Weights of a small transformer language model.
Architecture: no biases in attention or MLP, untied embeddings.
Training: a variant of Muon for these matrices, 449M tokens.
MLP neurons of a small language model. Each row is named by its layer, matrix (down: output weights) and neuron, and shows model dimensions 176-239. Each number is 128 + 32 x the weight over its row's rms, rounded and kept within 0 to 255. A neuron's up and down rows have the sign that makes its largest values positive.
A block is one neuron, or neurons of one layer that tend to fire together. After each block is what it responds to, as a language model described it from the Wikipedia text at the highest values.

L2.down203 [ 83 145 136 159 150  91 129 131 132 184 112 151 143 139 141 143 122 157 175 168  62 162  72 155 151 170 109 124 136 149 110  82 101 164 135 135 163 128 144 114 149 168 149 156 115 206  84 104 133 150 109 111 149  86  87 186 179  62 137  98  93 100 134 142]
L2.down382 [128 111 126 158 146 168 134 145 168 127 149  47 110 116 116 120 121  78  76 136  80  91 158 166 102 103 148  97 128 160  85 130  64 123 129  67  71 170  94 135 122 116 116 140 144 115  79 140  99 142 123 130  98 138  93 161 108 135 172  95 124 183 177  74]
L2.down637 [153 204 115 205 114 154  88  73 200  92 180 139  64 163  94 134 101 132  81 156 133 106 125 193 168  55 130  92 198 123 118  35 110 104 126 165  94 122  57 152  95 150 121 100 114  88 159 125 146  92 117 140 149  98 113  88  86  94 143  97 121  81 158 115]
L2.down680 [159 170 137 159 142 155 106 116 128 154 101  89 164 128 120 133 110 165 155 128 111  93 157 123  98 128 112 138  97  78 143 131 103 118 148 118 114 151 115 135 137 149 120 139 143  76 147 141 152 169 143 144 147 140 134 131 179 148 147 122 129  64 128 156]
Colon or period splitting numbers, mostly track-length colons in song tables (4:35, 3:24) and decimals (6.5); also mid-word fragments like -p, ip, man.

L5.down585 [156 118 127 148 131 141 124 121  95 144  71 136 110 169  74 116 141 153 128 115  81 172 113 144  95 155 101 168 132  14 120 157 163 112 101 112 154 184 163  95 173 140 126 143 143 152 132 117 161 115 140  80 164 167  77 108 154  86 169 120 132 108 101 105]
Final piece of a verb or its bound particle or preposition, right before the object, e.g. interpre-ted, responded to, pointed out; also table-header row ends.

L4.down90 [124 140  97 101 107 108  76  76 119 106 105 137 152 114 143 168 130  37 121 115 162 138 126 126  96 196 127 149 116 148 169 148 157 125 129 146 155 146 108 142 132  55  60 110 147 118  86  89 140 151 122 213 112 151 173 142 155 158 188 109 125 156 168  75]
L4.down152 [135 137 138 100 144 171 154 116 147 105 128 106 113 112 136 131 183  32 131 143 136 139 145 122  91 163 115  63 174 146 168 176 111 100 133 175 104 151 139 161 114 176 159 165 132 135 172 108 108 118 147 146 197 150 116 108 179 131 151 124 137 144 143 111]
L4.down488 [110 157 159 158 104 116 100 106 123 164  78 140  75 148 145 161 129  80 154 178  98 138 146  96 106 118 172  79 155 101 159 139 114 201 128 127 109 179 141 152 118 170 114 157 118 150 147 107 205 129  85 119 167 152 149  82 138 100 138 114 132 131  80 131]
L4.down533 [145 155 162 122  48 158  97 124 100  90 125  98 192 157 156 122 107 148 120 104 104 151  77 114 152 185 134 122 127 159 123 146 160 119  91 146 133 114 115 100 122 112 123 163 143 104 111 149 123 135 103  95 105 118 115 115 178 177 150 101 133  59  87  74]
Main verb (or its first word piece) just after a named or pronoun subject, mostly speech verbs in reviews and plot summaries: stated, remarked, commented, realizes.

L5.down375 [126 171 122 150 115 133 130 178 205 161 124  82 109 125 123 137 113 112 118 117 183 135  82  94 144 118 130 164 161 125 111 169 135  72 153 149 110 156 103 110 160  66 100 198 157  92 142 126 206 133 164 148 110 133  65 103 159 170 137  91 119 125  79 128]
Periods right after abbreviations and initials, such as Rs., Cpl., J., Dr., Dept., Mo.; also some sentence-ending periods after names or places.

L5.down729 [145 130 108 113 120 117  99  90 120 176 145  95 124 123 147 186 132 154 155 124 110 157  75 117 152 175 176 173  63 110 124 100  88  81 168  96 172 122 134  84  89 125 121 168  89 150 145 103 162 124 129 116  90 108 128 138  90 149 128 158 117  87 143  88]
Mainly the colon inside song durations in album track listings (4:31, 8:11); also scattered mid-word pieces and words right after verbs (Kalim-ant-an, defend his title).

L5.down555 [106 104  93  57 121 112 135 163 185 155 140 126 155 131  58 134 185 102 150 129 117 180  86 154  94 112 127 156 103 112 121 124 130  83 125 107 134  88  87 133 169 128 186 134  79 146  98 145 127 110 175 105 119  51 113 160  91 185  72 133 188  91 145 200]
Fires on the last word of a multiword proper name, mostly organizations and titles, as in European Space Agency, Communist Party, Secretary of War.

L4.down71 [153  90 105 151 164 133 172 158 135 117 150 135  98 152 116 150 130 186 193 141  96 143  87 107 149 113 139 151 152  58 111 142 200 175 177 161 134 147 112 143 170 122 100 169 152 104 124 182 143 127 103 132 173 131 201 126  66 102 149 126 164 160 152 155]
L4.down220 [134 199 111 153 159 191 155 107 128 131  76 129 126 118 129 130 122 143 151 128  72  98 171 146 110 132 195 215 180  84  82 137 140 138 129 118 156 135 161 110 163 146 116  77 139 127  87 113 158 154 140 135 109 113 112 163 142 122 127 105 134 153 140 100]
L4.down653 [112 111 157 145  77 128 182 187  97 158 120 117  74 134 136 139 121 131 109 151  74 109 198 129 105  89 156 145 175 103 183 134 143 150 100 111 165 187 145 134 103 141 124 199 161 126 160  93 118 140 112 187 120 102 166 125 115 123 111 202 158 102  76 158]
L4.down748 [106 149  89 109  97 116 114 133 113 107 175  66  69 102 122  89 104  93 104  94 119  99 155 118 156 117  91  95  97 160 137 118 173  98 117 124  95 107 160 158 125 154 136 154  96 164  98 148 128 141  99 108 140 131 151 129 123 138 114 164 169 168  75 107]
Closing periods, quotes and heading == marks that end quoted critic verdicts or reception sections in album/film articles, e.g. "the very best…for Blue Note." or "==Critical reception==", "7/10"; weaker on numbers and table breaks.

L5.down803 [ 77 147 188 141  71 108 132 142  85 145  51 123 125 118  93 145 149  97 153 117 106  91 151 165 148 101 117 134 127 135 151 147 135 111 129 153 203 116  72 116  99  93 117 109 137 162 130 117 128 181 143 120 135 168 129 143 164 165  99 123 102 154 124 156]
Mid-word syllable pieces inside romanized Chinese, Korean and Japanese names (Je-ong, G-ong-sheng, It-o), and the century digits of years (19 in 1986, 18 in 1896).

L5.down44 [203 154  83 110 152 131 128 125 162 127 112 102 107  97 103  77  89 158 131 173 130 153 170  60 144 120 230  71 122  82 143 114 158 123 160 135 134  63 123 127 220 178  89 150 125 153 140 127  93  89  78  78 106 119 153 124 122 142 140 123 139  83  85 144]
Main verbs taking an object plus complement, often after which or to: gave her, lets her go, makes them, enabling, convinced.

L2.down33 [139 130 119 101 131 143 138 126 127 132 150 116 172 147 168 172 112 125 124 103 126 113 107 111 130 188 165  92  96 140 161 116 123 159 171 144 162 124 115 104 147 131 118 167  79 163 120 115 129 152 164 146 128 179 146 168 133 139 149  99 116 106 148 156]
L2.down568 [ 86 132 111 136 137 167 183 120 105 149 146 157 110 184  72 106 149 189 102 112 149  94 152 135 133 157 186 115 132 116 154 235 137 175 165 221 149  33  80 126  75  97 107 139 137 109 144 116 162 164 115 162  71 136 135 126 159 140 160 115 137 115 109 122]
L2.down616 [110 131 141 112 137  83 120  53 118  66 158 149 113  80  61 179  89 173 162 102 117  95  93  58 132 173 154 161 139 196 174 164 116 129 148 171 178 107 105  91 163 114 157 163 110 127 124 102 122 162 137 104 106 177 132 181 145 173 151 136  96 122 167 109]
L2.down657 [ 59  98 135  72 125 189 139 111 157 156 154 117 128 125  94 111 134 162 161 124 192 149 191 159 149 172 163 132  84 134 116 230 115 143 104  64  86  76 133 177 120  87 168 129 113 175  93 156 111 107 175 141 142 193 172 114 177 113 130 106 122 110  93 119]
Final head nouns that complete multiword names of wars, empires, parties and events (Ottoman Empire, Civil War, Qualifying Tournament), plus group nouns like people, population.

L5.down705 [153 146 137 103 190 101 139 145 200  85 117 149 134  95 190  68 118 124 170 129 150 158 139 127  51 130 140 150  95 177 151  94 139 122 139 126 146 125 108 140 111  93 145  74  51 172 145 102 129 171 165 129 122  94 149 153 124 111 157 148 121 106 124 121]
Word-final adjective suffixes and prepositions that open a following noun phrase, such as inten-se criticism, season-al conjunctivitis, caused by early damage.

L5.down223 [117 169 145 109 107  82  98 136  86 131 130 134 160 106 100 154 111  95 128 120 130  84 143  83 179 103  76 150 124 160 127 105 145 127 178 132 144 158  66  97 127 105  94  75  94  91 127 116 107 185 100 107 114 116 226 151  52 117  85 118 154 124 165 116]
Word-piece tokens right after a lone capital letter beginning a name or word, such as Jalal-A|b|ad, Arlanda, Imdugud, or an initial's period.

L2.down34 [144  71 119 126 105 138 122 140  97 113 107 107 113  92 148  94 100  99 174 117 162  88 135 129 102 199 172 120 116 144 130 110 151  91 122 129 163 162 159  74 171  74 107 133 158  35 116 201 156 147 125 176  98 101 152 170 123 212 143  95 153 114 126 119]
L2.down58 [184 106 117 116 131 120 150  95  31 142 148 154 119 166 143 116 137 153 157 101  97  94 187  93 115 143 179  99 133  75 126  97  92 106 159 160 110 109 185 115  55 115 129 172 143  90 160  84 106 181 151 204 131  79 135 128  68 152 182 100 166 120 103  93]
L2.down664 [144 154 205 142 126 152  55 151 172 109 149 147  99 160 114 162 122 116  89 192 146 150 166 114 137 149 140 114 119 136 154  86 115 108  96  69  63 124 161 117 195 138 181 136  86 103  93  91 193 132 126 149 121 134  96 116 120 116 159 137 125  71 170 121]
L2.down797 [172 117 165 104 150  74 116 127 140 166 108  98  80 146  96  99 168 123 111 140 107 102 127  69 146 161 159 128 165 177 167 189 115 140 132 163 128 116 120  38  62  90 139  74 114 106 115  97 160 117 125 190 115 122 128 143 118 186 177 161 198 118 131 198]
Mainly second word pieces inside names and uncommon words (X-u, tur-re-ted, j-e-opardizing, esc-al-ating, poul-t-ry), plus "through" and similar after movement verbs in route or military text (passes through, attacked).

L2.down82 [182 143  93  92 153 131 208 130  93 174 106 148 148 104 170 105 119  78  91  77 121 125 160  84 131 140 154  78 173  97 143 164  79 122 160 129 138 111 136 145 162 135  81  85 148 143 115 187  76  91 118 146 134 120 178 139 115 103  80 170  84  86 116 139]
L2.down189 [129 164  90 112 125 127 154 128 109 143 110 212 176  75 120  98  92 148 184 108 122  89 125 103 120 121 124 117 126 114 178  82 136 127 115 132 133  62  95  87 142 130 158 132 167 183 158 145  48 132 151 144 101 125 150 149 142 133 123  61 132 113  93 137]
L2.down324 [155 152 128 133 139 151  87 114 146 162 139 117 197 102 155 101  99 100 142 166 131 116 159 134 103 156 151 129 156  69 210 108  80  75 104 147 141  99 157 113 180 133  86  96 147 120 101 114 141 153 112  89 122 123 177 158 115 113  97 126 126 135 100  81]
L2.down801 [109 168 126  97 128 172 138 143  88 130 133 152 159 203 130  95  92  81 143 117 176 122 187 104 113 145 110 159 154 104 113 136 152 115 142 154 160  89 183 131 170  98 131 127 116 136  80 129 101 155 202 152  37 123 163  79 139 126 162 151 204  92 178  77]
Ends of transitive verbs (often word pieces) just before a person object in plot summaries and bios, e.g. lets her, rescues Kendall, married; also relation nouns like friend, rivals.

L2.down308 [164 150  96 140  68 165 114 151 145 140 143 130 147 161 130 111 116 111 175 144  92 104 101 109 114 139 183  92 125 166  99 147 136 146 135 119 118 118 166  78 170 150 128 112 116 116 184 143 146 171 153 133 185 116 129 132 133 103 121 133 114 149 122 139]
L2.down429 [111 135 147 115 112  90 169 120 158 175  61 153 132  89  96 109 116 109 166  70  90 115 155 130 115 124 151 131 124 117  80 112 152 133 142 176 120 102 132  15  99 113 134 134 144  94 128 134 127  96  92 172 196 188 157 151 142 139 123 129 134  74  73 133]
L2.down656 [140 134 162 163 157 169 123 149 165 165  98 132 115 127 107 111 119 197 131 144 111 155 138  84 146 127 168 130 170  68 173  84  81 129 127 119 197 100 103 157 151 143 187 161 126 119 124 150 171 111 124 115 147 202 132 136 148 125 151 131 168 118  72 148]
L2.down715 [134 134 102 124 113 111 152 108 156 148 106 158 143 164 111 132  73 100 186 104  84 122 127 143 179 216 148  94 114 129  94 112 106 114 144 115 149 123 125  88 155 140 122 106 159 143 139 153 101 194  90 116 130 116 122 142 154  83  92 110  73  97 145 151]
Main verb (or its ending, or the following that/on) right after a named subject, especially critics' verdicts in reception sections: called, stated, thought.

L4.down113 [106 122 145 119 139 156  62  77 169 136 129 146 156  70 121 126  99 181 102 165 174 145  89 117  91 164 113 151 138 151 170 148 144 141 103 120 137  88 145  91 116 123 132  87 172 105 115 131 123 139  85  96 176 112 153 160 125 122 123  49 111 139 112  75]
L4.down372 [186  56 124 171 129  86  82 100 141 108 154  43  55 163 105 106 129  51 189 114 120 134 119 181 113  90 112 129 110 110 102 167 124  86 103 131 156  47 124  93 166 171 108 175 142 147 155 159  96 100 169  85 152 145 136 136  82 163 115 101 155 162  81 137]
L4.down392 [122  86 104 118  85 100 139 167 123 125 181  58  82 125 139 163 147 131 168  56  62 142 120 174 106 104  70 135 123 125 121 157 102 121 130 162 115  60 130 145 132 101 114 121  88 177 107  89  94 154 176 126 111  86 128 116 158 163 122 145  97 171 110 157]
L4.down628 [133 189 127 133  93 130 124  95 200 115 118 139 121  61  99  73 100 127  52 115 101 121 118  88 117 121 124 111 233 126  90 148 108 142 165 136 178 133 154 160 116 200 123 105 112 188  76 129 135 143 134 121  90 123 163 127 145 118  94 110 131 163 203 111]
Column separators and parentheses in wiki tables, digits after a decimal point in statistics (8.1%, 5.8), and mid-word pieces such as orphan-age, interp-re-ter.

L2.down227 [156 108 136  99 135 108 125 120 160 149 147 115 134 121 113  69  92 129 135 126 141 111 122 155 164  63 113 101 150 122 132 190 150  97 113 180 129 158 158  91 163 146 108  80 141  79 117 129 178 109 159 111 140 123 116 105 188 168 122 207  66 109  87 104]
L2.down464 [151  67 120 112 136  87 131 187 132 165 139  52 148 107 123  95 143 112 142 139 101 109  52 103 121  70 169  73  82 106 131 135  81 145 174 167  61 149 119 109 168 147 146  74 172 163 105 119 141 106 140 183 186  91 109 124 106 109 102 149 121 155 155 118]
L2.down618 [192  96 131  82 136 203 144 140 111 177 110 113 151 227 168 135  99 147 158 142 110 130 106 140 130 108 142 141 167 117 123 150  91  80  75 133 137 146 141 150  89 170 114 138 113 188 144 108 122 148  85 131 104 105 146  73 120 133 138 158 135 108 135 134]
L2.down642 [123 186 198 135 138 135 188 155 145 201 181  82 146 101 120 142 100 131 126 103 161 129 188 190 119 177  93 141 147 126  99 162 155 125 214 120 178 146 114 120  73  61 111 113 108 151 178  97  98 119 111  89 103 154  91 152 162 143  89 117 116 138 105 118]
Syllable pieces inside romanized Chinese and Asian names (Zhou, Wang, Cheng, Hong Kong); also thousands-separator and date commas, and month names after "In".

L2.down89 [117 159  71 116  98 161 124 188  90 160 138 138 162 138  90 166 149 152 121  87 149 192 100 127 107 191 138 141 105 106 162 101 134 188 120 150 141 118 110 128 206  83 138 155 107  89  70 173 136 126 133  82 145 140 164 164 136 124 137 136 162 131 135 105]
L2.down278 [ 73 180 124 153 103  95 129 109 157 169  90 173 117 157 127  70 118 105 182 126 124 156 159  81 182 111  86 186 151 137 166 132 104  95 177  85 142 103 105 119 129 145 126 141  62 162 109 100 142 149 118 114 180 156 157 108 143 129 148 112 121 122 185  85]
L2.down385 [123 194 105 171 138 147 105 133 159 115 166  99 124 141 111  81 119 141 115 155 148 143 130 104 134 157  76 106 104 139 167 166 108 134 119 171 144 204 131 159 143 131 167 187 125 134 125 145 166 134 128 119 106  88 177  84 133 150 133 113  81 179 188 157]
L2.down486 [ 56  82 124 138 140 126 129 150 144  85 138 115  99 149  58 103 158 143 162 142 126 138 124 145 101  83 147 137 151 102  86 136  83 148 117 164 155  90 139 129 106 121 133 115 120 137 131 154  87 178 119  86 154 133  78 178 167 107 121 144 153 113 156 123]
The period after a capital initial in personal names, such as A. W. B. Powell, Thomas W. Hardwick, G. H. K. Lawson, and sometimes mid-word pieces (hom-ec-oming, ex-on-erated).

L4.down359 [186 110 117 127 224 135 165 121 114 112  85 140 121 154 109 134 118 114 137 133 129 128 134 122 184 117 100 173 147 107 133 126 125 137  97  86 148 105 151 137 118 133 167 149  96 168 118  78 188  93 127  73  96 143 140 137 146 131  85 108 107 103  94 124]
L4.down530 [155 117 106 125 144  50 147 156 117 154 102 150  98 111 132 131 124  87 109 165 143  93 101  78 115 129 133 106 158 125 156 123 183 142 105 200 102 172 153 121 144 180 146 143 169 125 123 107 156 147  99 160 153 144 135 110 136 176  81 156  88  86  88 132]
L4.down592 [190 106 105 146 174 109 112 127 125 176 101 144 125 117 162  83 131  96 177 112 113  95 162 189 173 182 112 123 113  72 122 161  82 174 145 182 149 151 154 150 156 134 124 114  67 123 144 149 174 129 144 143 168 133 128  87 163  68 149 160 108 115  60 110]
L4.down769 [203 114  45 144 142 107 132 111 163  98 141 122 160 126 143 119 127 170 182 111 169 119 112 157 184 130 171 138 136 109 132 130  98 125 191 128 135 137 129 109 145 213 125 131 110 103  69 152 119 150 105 172 104 117 155 112 150 117  68  97 150  58 133 108]
Transitive main verbs or their first word pieces right after a subject, modal or to, before an object, such as supplies, add, restrict.

L2.down54 [183 106 137  93 150  94 163 164 140 129 103 137  94 184 155 172 191 176 134  87  88 167 111 165 118  57 192 106 194 119 167  82 124 110 113  97 114  84  88  93 168 114 165 165 128 142 127 179  55 166 147 135 128 177 101  96 114 154 113 128 107 100  87 116]
L2.down223 [ 93  67  81  75 120 158 111 122 127 111 111 128 129 149  99 127 119 154 135 121 137 170 126 142  97 135 120 145 118 121 208 139 115 126 180 156 178 114 149 149 143 137 177 128 166 134 142  97 111 136  98  76  51 137  99 122 149 139 153 134  87 178 222 106]
L2.down434 [181  67 181 130 123  96 121 190 160 103 149 135 141 138 210 149 123 161 161  70 112 120 146  92 136 119 102 154 135 119 163 178 163 132  65 149 180  84 157 157 136 104 173 160  89 128  99 116 187 159  54 100 157 140 101 133 136 143 144 154 158 146  99 127]
L2.down515 [108 100 172  82 162 173 168  97 166 144 140  73 159 138 148 138 147 113 150 136 120 180 156  83 110  93 177 126 150  67 158 136 111 140 109 167 146 115 155 166 115 120 142 176  77 169 133 113 105 141 159 112 145  88 161 143 145 151 174 142 191 167 149 147]
Prepositions that open a cause, source or time-sequence link, especially following after a dated clause, plus due to, based on, adapted from, after, upon.

L2.down158 [140 146 164  94 122 144 163 101 113 115 189 152  95 177 123 106  63 142 152 135 173 122 113  97  33 100  87 168 182 171 115 112 126 146 117 127 154 130 143 109 136 180 177 152 137 135  56 132 122 178 151 147 123  37 169 134  70 120 109  92 129 121 124 131]
L2.down300 [103 135 156  68 106 136 103 127 113  60 138 141 141 144 134 151 139 100 142 102  83 130 108 121 154 171 123 192 140  78  49 144  96 178 142  68 159 138 174 137 164  70 129 116  56 178 142 128 131 157 103 100 155  87 111 136 150 115 122 134  74  70 127 119]
L2.down410 [127 143 161 130 110 122 103 102 164 171 130 161  88 173 165 158  94  92 116 141 139 117 106  87 103 147 186 205  91 162 174 113 121 130 111 119 116  94 120 134 139  66 156  55 131 142 153 137 132 176 145 106 143 142 175 194 128  94 137 120 125  91 124 200]
L2.down487 [ 85 105 146  57 122 167 118 132  83 113  98 193 103  95 133 154 106 120 135 107  97 125 109 118 152 164 102  96  77 115 147  82  99 126  82 171 139 128 208  76 144 111 161  74 100  85 154 122 167  82  80  73 139  86 114 178 122 144 166 137 117  75 127 135]
Digit tokens right after a decimal point or thousands comma in statistics, such as election percentages, census data and sports stats, e.g. 94.31%, 13.07 km2, 12,633.

L4.down247 [ 89 173  86 171 179  86 146 161 124 143 115 171 120 114 153 107 124  68 106 114 158 117 152 116 114 137 125 164 112 115 207 144 100 154 105 140 109 202 181 143 141 117 138 184  90 119 182 123 122 116  78 117  94 138 127  86 125 108 178 128 150 143  67 126]
L4.down679 [112 109 189 119 142 139 139 159 211  58 106 170 133 155 133 116 144 119  55 143 127 186 132 160 103 135 166 142 167 112 184 141 140 156 122 121  87 153 128  89 103 119 121 126  97 119  82 173  90 161 117  76 147 128 120 125 101 205 123  80 124 135 159 128]
L4.down740 [108 103  66 183  83  88 136 106 168 143 136 154 105 121  97  70 134 128 127  72 183 135 125 133 172 155 172 121 127 143 145 134  84 131 105 174 159 140 127  86 168 131  59 127  91 163 183  98 114  83  79  57 109 192 133 104 156 101 136  77 164 117  87  76]
L4.down809 [150 148 128 100 145  72 141 127 141 137  64 145 141 166 216  91 137 112 154 129 155  88 153 139 151 128 146  68  95  78 160 146 156 143  68 129 198 138 149  92 172 164 162 142 156 145 135 119 149 166  88 159 119 148  95 103 112 131 131 115 137 151 138 138]
Subordinating conjunctions and prepositions that start a fronted clause or phrase after that, a comma, or a sentence start, such as although, after, because, as.

L4.down241 [ 97 160  77  77 108 176 183 163 107 138 107 139 104  93 159 155 125 142 138 151 127 123 140 135 167 109  90  91  72 120  53 189 176 131 120 130 148 156  77 188 127 114 103  68 158 124  81 122 102 171 130  79 112 160 155 121 179 117 157 101 126 118 179 115]
L4.down441 [ 46 141 115  85  96  99 113 130 106 106 157 190  87 192  94  73 155 116 145 176 114 159  85 115 122 159 105 162 153 106 124 137 147 172 109 166  89 164 155 157 160 142 137 165 123 165 154 104  24 106 143  85 139  43 165 105  69 174 158 115 106  89  87 115]
L4.down634 [ 83 160  68  52 115 130 102  85 134  99 159 172 119 165 151  92 176 202 116 152 168 102 176 155 129  86 170 152  64 167  95 117 135 116 112 141 194  85 167 118 127 173 144 169 177 145  80 174 111 172 102 154 109 134 166  97 219 129 122 152 149 144 151  89]
L4.down698 [121  60 123 172  97 120 106  92 100 141  99 116 103 146 123 128 125 100 134 185  97 145 109 100 136 151  89 150  74 106 166 123  98 107 107 160 117 166 148 142 194  83 149  84  78 105 155 160  81 226 127 168 189 103 123 148 184  91 180  93 163 122 100 143]
Nouns after "the" that begin an "of" phrase, mostly end, also death, completion, result ("at the end of 1978"), plus stray fragments such as \math.

L5.down256 [142 156 111 128 120 142 121  86 178 183  95 160 146 120  90 118 123 156 143 162  68  96 157  85 168 146 112 124 139 106 114  85 154  96 123 175 163 111 135 106 163 125 147  97  74 183 126 135  94 130  86 174 104  93 138 118 113 103 154  77 146 181  90 124]
Middle digit chunks right after the comma in thousands-formatted numbers, mostly vote counts in election tables (2,'24'3, 12,'63'3), plus mid-word pieces of foreign names (H'ä'nsel, M'ö'bius).